config.yaml
n_layer: 9
n_head: 4
activation: "swiglu"
positions: "rope"
rope_fraction: 1.0
bias: "none"
parallel_block: false
steps: 7477
MLP neurons of a small language model. Each row is named by its layer, matrix (gate and up: input weights) and neuron, and shows model dimensions 160-255. Each number is 500 + 40 x the weight over its row's rms, rounded and kept within 0 to 999. Numbers have three digits each. A neuron's up and down rows have the sign that makes its largest values positive.
A block is one neuron, or neurons of one layer that tend to fire together. After each block is what it responds to, as a language model described it from the Wikipedia text at the highest values.

L5.gate377:561473500453528579474513517503464474494496470451509465573492483467471526457506459481547553533524489576517588481571536518545486482538497510548510538467506490499507482529489501510438446503536470527576503514518509421573441461462420477466507470497504477488538444569457479500552514553425508527
L5.up377:512513498531491508494465508498525557522472480418568497466483498478508569539498495506592532459500492468496547564515441525493524476428570541480439523473478454552547563514483491524523495465481521518493425417497565484482517512458448558432466490555509513462535542434432493479480528517537420544
L5.gate488:474412516465519500436516501472495524457438479509463465522439506487502531489489491530444495450513483503477509498389504421562534462391509484482482443518541471447430453553519501483483572532523541443518525569483509497456538524444539443501437470507524451444486473443462469436548510526497493444
L5.up488:535558535468496531446501572489535465515589496530491540495536549519564525497497568516454517472456521489480560562525535534486560515521493449519475507474562504502468488494528558547472466476434483501548517475461516506518504445524483499491488498519552555493510453591522538548506503508484503552
L5.gate534:505509496500473526559482505533553505458460492477455595574464425459508524439519483545495496447533448539532594563455513533504468575530540505536540495521533442483552488515537493479473490527441471465599492585532501510532513501552465510539511522485507491439482505509495466462571512482506409485
L5.up534:492531506493555530419410468495457486480471480466510447480498470418524559515486507556426541517484482516500510426444511558559409486458554505507470530474521501442449541564449558484503464467489536511566495480482453544491532527517504497580533451544506541530401538538477531440552527530465440498
L5.gate604:424475461422507444454541498460475545514436471500475510492460509509552503518492490510532482435580481499505510468471443505545553486453506511508483519492477499505469530476521463420499516525494502512527482475541533486546517520460575457548402511388503452495475516482577517495525496477513483523
L5.up604:494534516481514535474522509468580458474506458565478453504573424510458535485470483492506375452550459516429486457456531451597439533404544514441538561536486534499477463525432479553464528482391546586536534555496562471502503497495529554480571500530445442417476496555530508523539542559456489533
L5.gate612:497515485379528471527511519528521521506531461431491492461446496451450436482516544536510465519471477476479479513490543537487492531530470482495514591454552552550476488468542445537521450496564551495482523471474424517528541526533438502494524513451496448523457490525517480525577465518494518527
L5.up612:469507459512485504530510495546562487438420433470383419532536442475548495448503530431515532509510525488533521471457538451606531466491557526571473521461474535577501429467514515447555435538507503526515511546452552437511528567496488437595516463440403532591545509461534543510494582532462480553
L5.gate682:415507493457492557479482579581601494468417489464534482517534474455445526404531631486521464446493520522541502515545541431494527529512510499609465440460558431511476572402441484507512437437550491462512461426555481496421506533549480512496463532547493491540477504503496485509531495503449488513
L5.up682:537485479482538551493534437566450492517550498479435472433423557506541531486539528547511446484535509556517547472481453508547573517461546568515472511523496490521566501437509490513487518491472614444510492483517459480586512478517442522425539457467524522556443453482445394412456489435464425492
L5.gate787:487586370496454547528576478539537515568404485511450534450516474512536474524518508486550527485445449515420501446540469450527582492446549488522479475537488487517457517546515456531494526564504458501487513523513560458478461528499532516543510479527497466530462545440544570430546558555512493517
L5.up787:536523549430552537485519544506544493465545524535627433469487522507468497426434482493505538550523504555518518479449478521463466493528487569430576534518466578516454496490542551521447457511485450527554464472595583480495571493483542502462481557433459472513495533476533438477581437592551467515
L5.gate792:551475530450531492481472531439535480481510531541498504509429474434534464490513548498450529547433545461492476459490500478544469490400486516498451477542573507540473558493509487528551452474560515431486458464476526533528448509553534526552498505459570433513437449534421524495500554555509470473
L5.up792:505487496544514478476423489529417455496503507521531474490528524379524517534514481511463494512491466474504469485470538520512436558453505480494511498553431497457425541563474557475506444513425484503538527475506470467523535505450467536477519441482556526418554502452434462539479512551545401501
Description: The second digit of four-digit years split into single digits, the 9 in 19xx or 0 in 20xx, e.g. 1|9|28, 2|0|16.

L2.gate455:455483466581497532535518450592539503490544515485458431484449481460530555475501540512485524537462439484520571466526550458494533483511535522485500444541526548464563529470489510508549471584529553515492490466543400478496505543538471505575495548527491456532536475509451557648528476568526477484
L2.up455:476422503506529525552441557538535545545472446476536529442485410537483455522460493456484534474545467538458591485457436523445550498502574572491534505480464529491562485516539494506454505518473535530491468470551500513484503537502441442529509503511468489539439417541495510523505523514560584491
Description: Plural nouns, often the final plural-suffix piece of a split word, in general prose, such as experts, races, clubs, workers, injuries.

L5.gate170:508493435471529507463458490438471475511496499529469501457604539462574482496539475491505496509555519529474485545498511566473523527529564480460538537471482491591455499536537484514499483474465554425452546515497517522456458557443606526434500523398528497597481525466460527466460469508593483536
L5.up170:531439524557468521552524485437419489435499534536459520489449518521534566595500489552514457458494413570507488452527516542471529528545455530538495511549481460541537419524480570486511564578479502478518529515526506474569500518512522516512511466424494447498434443450462504469573505483504489553
L5.gate205:470454450525486464577502590477524483543518518527559573505482547526525531490475507479547462480496526474420596466419513526505521540557506478492554541495485486445456528503554498520477475573508478505478513575486493503541455471512538470489480487533449467478482560474445452559404537530567506524
L5.up205:551413420487512469503515567516444560503492576422503539563560478562492505468460520480515446475458517531484555451552543581561487466512568544584529505505493389490497508473555498491496473516492499479416469503523511492599483494493548551474532535455476501518538481540465505584463557586504421492
L5.gate277:428491456508541466484430581504467485441566511512471526451547520491454586503537513481554452500373589495537473486541469523514528436497473526473466528433509488499496504537432538548515513510433497550553529519447494534460416467581538575524484514557497466533541518453543456543510555519537571474
L5.up277:488465484464501473496499536504475440456465485507477548575431514530527476522491569452495471464420456448513444492504483511445480450510525534478472517528458506473524515572519502479513413487517548482547460449573454488443422489469502518458530475525478545530513480451514556423545532505519422532
L5.gate290:500505493475553488534524465513440530512499441492450527565528520559478478452462505424498438517467534471484555533475423435540538491553516571459484396535466508504405513525540450509554462476465488546529501572508509463515607544405478507452500499491469487475537505465524479493453490490480451544
L5.up290:505468491463524474500511502516493494457411463487494469481505501616538435503386497479516492518480509552462549526488491512455469442568488522541567489518431469456499468457471459511558490390470493509547529546470474508480477541482506465502513496489462450447490481468497541512501535496412511549
L5.gate467:502520481495454530450407509471506482451499558471377536450514560488484471524518538512516485459511477525510546502490580516445486477467463470470505544490516477610547566561444494529581484489498526488498500511477399475519474531473511467461580541458471505492507549513509473429441506565526528571
L5.up467:438536457544470550477489556492534523526565534538421398495514545479512506524461498446520500503523486478517517531456534504498630580507567475525444541485503502549497470451508466515459458443427511491516469514500528526465525555463459478490525481533468474489506523512513493535546552548516455491
L5.gate471:511449454492474508456539480472542557438532557486448505513565429476510459603467631461475483515508437572476584461528517460550521564521468423427553503462495447447465447454469456549479510534485520500483512490566437464571506511484612539489443526555483477471454550473445476442454538495482512553
L5.up471:549525487486511466541467558545515527488536502531540517527508500487486580531533512495519507562517529471554511548547507454464578459490488464468539488497398501528515530516386539539503500476548539524486476480516484432544413509585496516519466495549542507509475561503503477521402523585493473495
L5.gate591:579478555510548553402494502487443507440480528457509435514488428517472515445501448533484534539566464505500534542495547471485523492447480495453548454529568449463442508417486517501468557447507575463565498494536534498523484555471588502479500519466527454458507537466491492465489539423488463481
L5.up591:541531472516538464496490440489498467531499483432492460536439474548533562438428473471550506437506482525475562529481503485508576559591471560517572499569528493454471554429529539463527534470557511542574508512494494469515520459561523500508517485520543517475542443420498422561547552460537492571
L5.gate712:526518510476518513480496545455475532485487542468453489575535469564471471414508492526486504502528471462444551556491484491468502496491532521459487492517466537500424420525506491560495551558490562496499526489500455485486489449485465475516498546468470461530510440575523438509564550541476483486
L5.up712:464482532504504422510497508461440515468538529498505466541549511495523555544473547469534516532433503505493522561508516474481584512477455423485414461541461530548532452484514487548491513476508502449459503496532492404465561497517585492477540498535510462570528525515509522472544530540461516572
Description: Past participles (often the final -ed piece) in passive constructions expecting by or a preposition, e.g. powered, funded, Preceded; also line breaks after article-title headings.

L6.gate45:522482508498527438502514601531521532489558495540532560521383473477543548493479503547522534489491519572464501542499463492495496468547460488481490538487489512518393537466440578521512524469511548525472514539532567446508515553524564468542521395526470486493530540440554370545523544521477510534
L6.up45:499531563498524462505549516520505528466459567479492504455454459506495483498503440480439529412502534518511478521448544469524514460552457497507488518472524504444430551507490527506454438512427462470447423565489485521450550531482530478511442506456499535425537558543537510580474566531472530471
L6.gate174:470445520521424435594487503598472522579531494438552502544451500469480556480463538483467529527534444389502518533505564541495579439473468491546500428442490384484506528495431481488500510410481459487512494451541539483475536470467567528484512561506473459428486458526534509534509440494486545470
L6.up174:524421566548496494437459519498504531468495489524537481549470530503514464463476532519451506494533489416474518461556510548520587561521482463563522473562474549551491460555509481506542544550492539567582502547451541528466558446450534564590443591478497509520538478513547545526460480474586570553
L6.gate206:491500454604525492568479539485532528515514572537500447440439543571454525546517523494486553574441478464521538468472469407530591491516487515534533487477524530500471565531460539529503526425576488540441461510533519531488519473508501481521496530542505491555552489521462479494492465536467555500
L6.up206:527473507516434497536533467489492504491519512518444522437461491508565460475565526507478522576491465507528510553528551472561452460465592525458349449496525457530478447490528512539532528548452453505449486536536419492499521529502457524513546565507497448462501416484458532563479504472489514568
L6.gate234:473411496499448513445538539497539484520549448552439534593482504484396465462513460477524502509447514537514410498556468532482497525473541565544488498470457516558527474448496436496454472620449479530577505445551519493528533428562489500525562462478488524417446456512535559437506516444494554485
L6.up234:438498480524473499469500496484523557489448510496482454481417488533527505471506483451471436502529545525478516512534476491460450516446525520455554441382544526508479419513464484495507478507469515473612500441483485365548478563532445593536496479497511489513521509439584430483468458478490485524
L6.gate281:493525550449480510543518506551455486462454465534482463455568504510444554466458477460484498557498549527456598524433482415482517493512528542523529487496469464519468418480504547487472490514471525448482509519447469454541501466473506466518526501530525524490486477494524489486538601422514482482
L6.up281:451503516514473504534518436489569397516457498450506541471473522519447574534522461461547515505486509529484591471424521573493522587509513443482505438560464553465568481493524492485478499478438581522545451490498444529424532566439492500455516541483501500450449457508519490501504535430515512535
L6.gate571:450443472514524435489507586516572533504531557484520563478469447580444475474542488511472496493489504499563561430459478567430579494514560497530521458489522577450491562488558511452492532490514410520479535449529444520465524522471470432613576551545473527458498536548464492543522549484524499497
L6.up571:504509479487544522500540548472523447471557493453540533506454482520509528519467566478511557516482471533469507540452480550467501503517505453562491469507491465424513513528517413495408531527437484527461515539534522488444490446453443510522471516486440573474501413476552483510451473477521498497
L6.gate770:449500526508537433436485542546460560550462498517503540469508484490488511578515546518510520485490563500533437521523531475449478519455534463437485519550488457486480485518475460543493522439449527499462552461505501494598509504475552446461523503501507460433466449480512452550481506532543511484
L6.up770:510501577599486479459432502488578515524470519505466499507481449501521587489538536472559510489501443515459582514473476506534523535568516535412527504436450499459539555517490467506423515485471504551486446455559483460526506445461433449565520495539499512469476459527526514443468548526541499445
L6.gate825:488460469512450506471494505520583459501480542467521494517510473550497524536516530489483540542500460520478541529523509449426548617519538486596478522528514586464453512470410501464517522535517509519555488481489584494482491513504471469577518545487486423500478522486464500523503493534543566508
L6.up825:397522495510464526457424546493527568574503599446501501468526457447469546474520508486493543541555498546563543497494541539571519556409479502519548553480476502449511445513542553423478498492486559537459424471547557463509505556521481520610510499523487511534456530513487474571479522558519484409
Description: Final plural-suffix pieces that complete a split noun, such as -ues in values, -ases in phrases, -ers in computers, -ae in larvae.

L5.gate43:479513526446428490527536524503489596506499499488502521474445446495550445490512529456526436504497457472503510546566488547403510510449513548479541451483530439512439474540539474499491502553487593461520444482512481466469413503573552490522509576465515463541467466470471488530470533462562460511
L5.up43:426400534483463528411455422507466443495486486519523550527514532582495528533536516487387500495495510526539496451587509540445519508548491603435508518438519538478449494489452478471539551495484475481512525536447450517469498545470464554489476535445511519456486466485434507523474509523470523449
L5.gate119:493515489549489453551509527500541545495522471488459487396514456496527511520536481419485477456531475460529495515533478522483494455530420503476445545412507533470493574556432478470514537523546518470492470440468509539494469444512449568532563427504462481521542503520453484528500466502563519458
L5.up119:569563476496498447510478483538474440472485513471463369518515450555518580469547519520525488505503495442497548500503475486520512527526474473438513484509579491505499504436520551510456446521494492430560435557518525542558490462478523460483571496420484472453544538514502494563530523482457472477
L5.gate273:481550515590484559453468522523527549495513514488450463461487583498492443477547497515473450448512461503457497517533507447412476498540523515456554504452561484501434462551541475435495511505544591487467532521481531487537451485440481469529425523438486523496466506565451526564451490499519476422
L5.up273:499487498511416490461428594518621521522488573422456435520476566486437454519458484535488481505570507447487442593513568440523511490491566518572445484530474504521502547465504522508433511499535500475461514516496509493558515441537479540563522461490563501479492478496503462537556552526554367467
L5.gate329:448472459470555604486433509494523484492494524504492501494509480586543548499418470488475513471502505514477568508430467559502500430472559520418474498505514519416526458454494491543494431431479546464561478471532488458521527463548498481546480470542524501433450435504506546532506542406446424487
L5.up329:549524556521570406481503564406492498466503472537455473406498432549481501547460513531527485525536423438439462479421440540521537474458543503437485489481471463573478506552444534474546508525452438486486537505455477461459587487476522481628538431503568429511470421458533525481501452485481452544
L5.gate466:514498542483537523551460505520506483439495587560523480512519454497413459520539485521507534467454494502576497390514456527523553399488501523507506463448524456509466520454508519547472465491518540529477479496479551515473532457501500532557502557448520494484498520510467493487522529498578455515
L5.up466:426479478515543477525504524461491532464447556562530471480408488470464493554564453500504464459468458472500560446483443491484546452516483510525443423485505490592508563439511546534507445500505494519461535540529434513545532524511435511564550563548549508512472489520465514571464502430577499536
L5.gate561:503456559538496537483527409491551522476563569530560491494454468451458501479565578506471513498473504492438431440493531506525507579529555581510457509462527518514462460539490514417442435494579525454577518451471498485467440493450511529487551490560460470459468506497511496467470465483466474470
L5.up561:520488503489488453524540484479555524473436525535523514493524481487462514458581496477481494521433464456548460537504540489503459537571492554460540446491509433536569487578414494476477433544561528485535415517482513478521444515456486535550560523479495450531430560558470518506473413493485457511
L5.gate583:493518477486575498527515551499534538478527478505466466452458489556497514524440510509491564459469468525503516550494528432460494478472505556559495458455515516490518452562428408509473551564545528495527468512543493530496503533454471485576526520444475509461432448496568541551469492485492529496
L5.up583:537464476513578444578505524475602532571517537489522476468462377518498541555470506415496497513446507484484534472444443480495520405533518504498469494430456478469511461493475445466528491493510522545557476505602470499447538527466440555570517461494432494504457491510501527573451497507478500474
L5.gate816:427461591409481556465499545461490494464542468505541475456460489511486472549513483475528572542435495498484463476572620448443488529536537548474510532513514510500556490473478531504513455459483578553550480497518548519533508483551505506477477501505540503462476510483435563492524469548501539496
L5.up816:507485493563539461499533538418500479479552482574478483511418500538486471476568458567495549567560534519479479478524518487540525474543473507526551460453499502515490492479501480527419523470456524520495494478511543470498508492491535515537538495476520462542442478512468477405469556575447470461
Description: Tokens that complete a plural noun, usually suffix pieces (nomin-ations, prosecut-ors, subscrib-ers) or whole plurals like members, often in headings or counts.

L6.gate84:545512502507485417474506516479536487528585506476382539489445523532505479482490622496565463538464453500460484496476515457535491565498458510513477522480391478519413476541527519518529549485547506498503543473490517527530522535434569448513397445399521506474471520516503486510463441474574552418
L6.up84:496399491497511522532514545562536487475565503470506522485426478554556455475466537548528537530534452397531490511468535509581541516438475504553464570449456565539463491466537522515488466428582544523528500501518468612461578553473521478475478474511507488438536439527539479469529480528465562485
L6.gate327:544484568469565580453485485474480507514428499483507456498485493423547496407503508569474512427526548526487585560463489535507423480495438542586517468502546497445510476579470517449529520495594578522545490511486508476470526456526548502490462435507570529513454519559522508478464493464525462610
L6.up327:524454494521529507513533506477469480481487508535487551510472484427444545534508520517527486540457507491482529563437499556467508583492554505551497496432529494527503518514438518555524461473467526580500432498566513524561467521400500464451516434531553556512532521447478527520556541492561456498
L6.gate360:486478479527501466461531526406515437529545481512472536511540429429567468518529557520417500501447411468490513507504488501494540431462486493546521550528472474453529505561483445481489447539558481465525521538541499526505507531489476513491454496490563415455508540540575434563551527438483478543
L6.up360:534496467474562572447492487549481512498462478453495488484460517532492480424539561477526546488566448476524494454469521443528500528498436564489446468512438536441489545541454379458462561546484514523560530469499547513458494446519514475561452432490491495516575501503496440518473506452572427464
L6.gate369:492519481502483519451580515492584517509469523467483403543485515446581515486535524483527541514514586494541502553521483544506506546507482521551521566489505494460503454500550589483532485514498451500407490564484533509546468524470507505497469454492474549514478473479459531435493569556512486509
L6.up369:497577428509525514457552492533526449499459543513464502473516523457549484460510576505470539480554526487506519525477523486511516534480505398520435543513477489545493583481472470479533504468488464469444463543556479524532509550491436490527486490497536490520491462477526429568535519454533462476
L6.gate471:525544442576476503508400511548464494532535474527439444525548531483501533548571524477496504526468485548529502518588445435454482441521495488530548528522510524526522501553511520500552550486530510533521597472515476458469476518497530453478564492429534505478520479505499498540493450511431536430
L6.up471:461530492500449523501556458463478465495500530519465503550424492548504517422455512506467488536537463502512439444546508572572454503519453581451444537549472535492516503551511528484533525525588478519536464498460428482511571536492484409516471489493447444493388479487467473496549433493457545471
L6.gate587:490533515456471600473462566474484480577497487484452479513499474511457476523485471563491598483470480503539538557496485489542483479487514586527514524404531485484534492497475450472511526483455436532530567456458502472555463470570496476442465529567517472454512472513478484516490492541487499430
L6.up587:488444481453540522513397502456455483512496507540472493621526531454502499526489528522455546463496554493500555557462574468534483493485488530506498488468510585527495590550443533519470451502534519530459564530510478550529475489532554477491420521545510541489531482471490475496454529469434522509
L6.gate714:506558459462483461516501519472501487480519524523484438572437516490484517469517532478439478491487511464516526444457524510488514451554473528422429484491521473470559443467470519512512523491494555575483504485523527481504485491479462527465447501477551473556407407543479456458498512570395484466
L6.up714:441551489495453421486540442556469486463528519524519510607522512562455508419468516534501470445618509531452467463473580469538548510607442472549489508417539518435506434498429499492568471441550523484504491466460541520559460489496519510483410437449507524519505525502515446508542528579520434403
L6.gate716:488486548508474521489477461458470404470473495457503489485550480418508493399540549483487516472538499461457476557484552605573421492475555510549495515483483515522534610488457512500459566394526543545540541490509462505507505445396552523553443529514490556533466525458461491473542511500489514545
L6.up716:492454524534472497504458505508458505548483505577563542469524517469498493437481521482467486498539447508544401489476452471496480517448432546514540514497515570484488396557504561467551447412534525508506487486502561522468475539533540490473481586507550568487480456513460508532547471456551466570
Description: The second digit of four-digit years (the 8 or 9 after 1, as in 1804, 1956, 1980s), especially in date ranges and parenthetical dates.

L2.gate227:475486424479451544485525488547548482514453509530465464508510421481535517430539582531426542515574516584514603489475498487472536365474507561559372515489527470547472532466499497505510512510434474542564475533473423573532495587527437494542431523494494512462552493480537518427493507445508492467
L2.up227:513556566521459526440479443510438465485505442474483515508581508523483534493579525535518485471461486533483542490469477553520478493540499542530521420458497577532533455467587493536502454466464449517450492496513473491525499563444473537445522517463570554529500509446510514522525507518503421445
Description: Tokens that begin a date, mainly the century digit after "1" in years (1917, 1787) and months or "early" after "In".

L2.gate607:444440548523444471497460499452473478459476522518474537530461425486503452559487576510485551555517497465537483641560537508517518519520498439451515533538488508459531552482508511528537458443487468434466460502461557516492528485472425485412490553472544503545418514611494526541469515541520478442
L2.up607:527480470472547512457559501404463525489512546460522492516530500554491482447515520510501474621440473571582475503530521475490542551629439415421545518531468547471473421464486526491460460464521523505463429576511480453490530565443524460513545504505504508494597554507521478467532479552534508572
Description: Past participles right after was/is/were in passive clauses, such as created, promoted, published, appointed; weaker on word-initial pieces in lists and tables, such as Tr, R.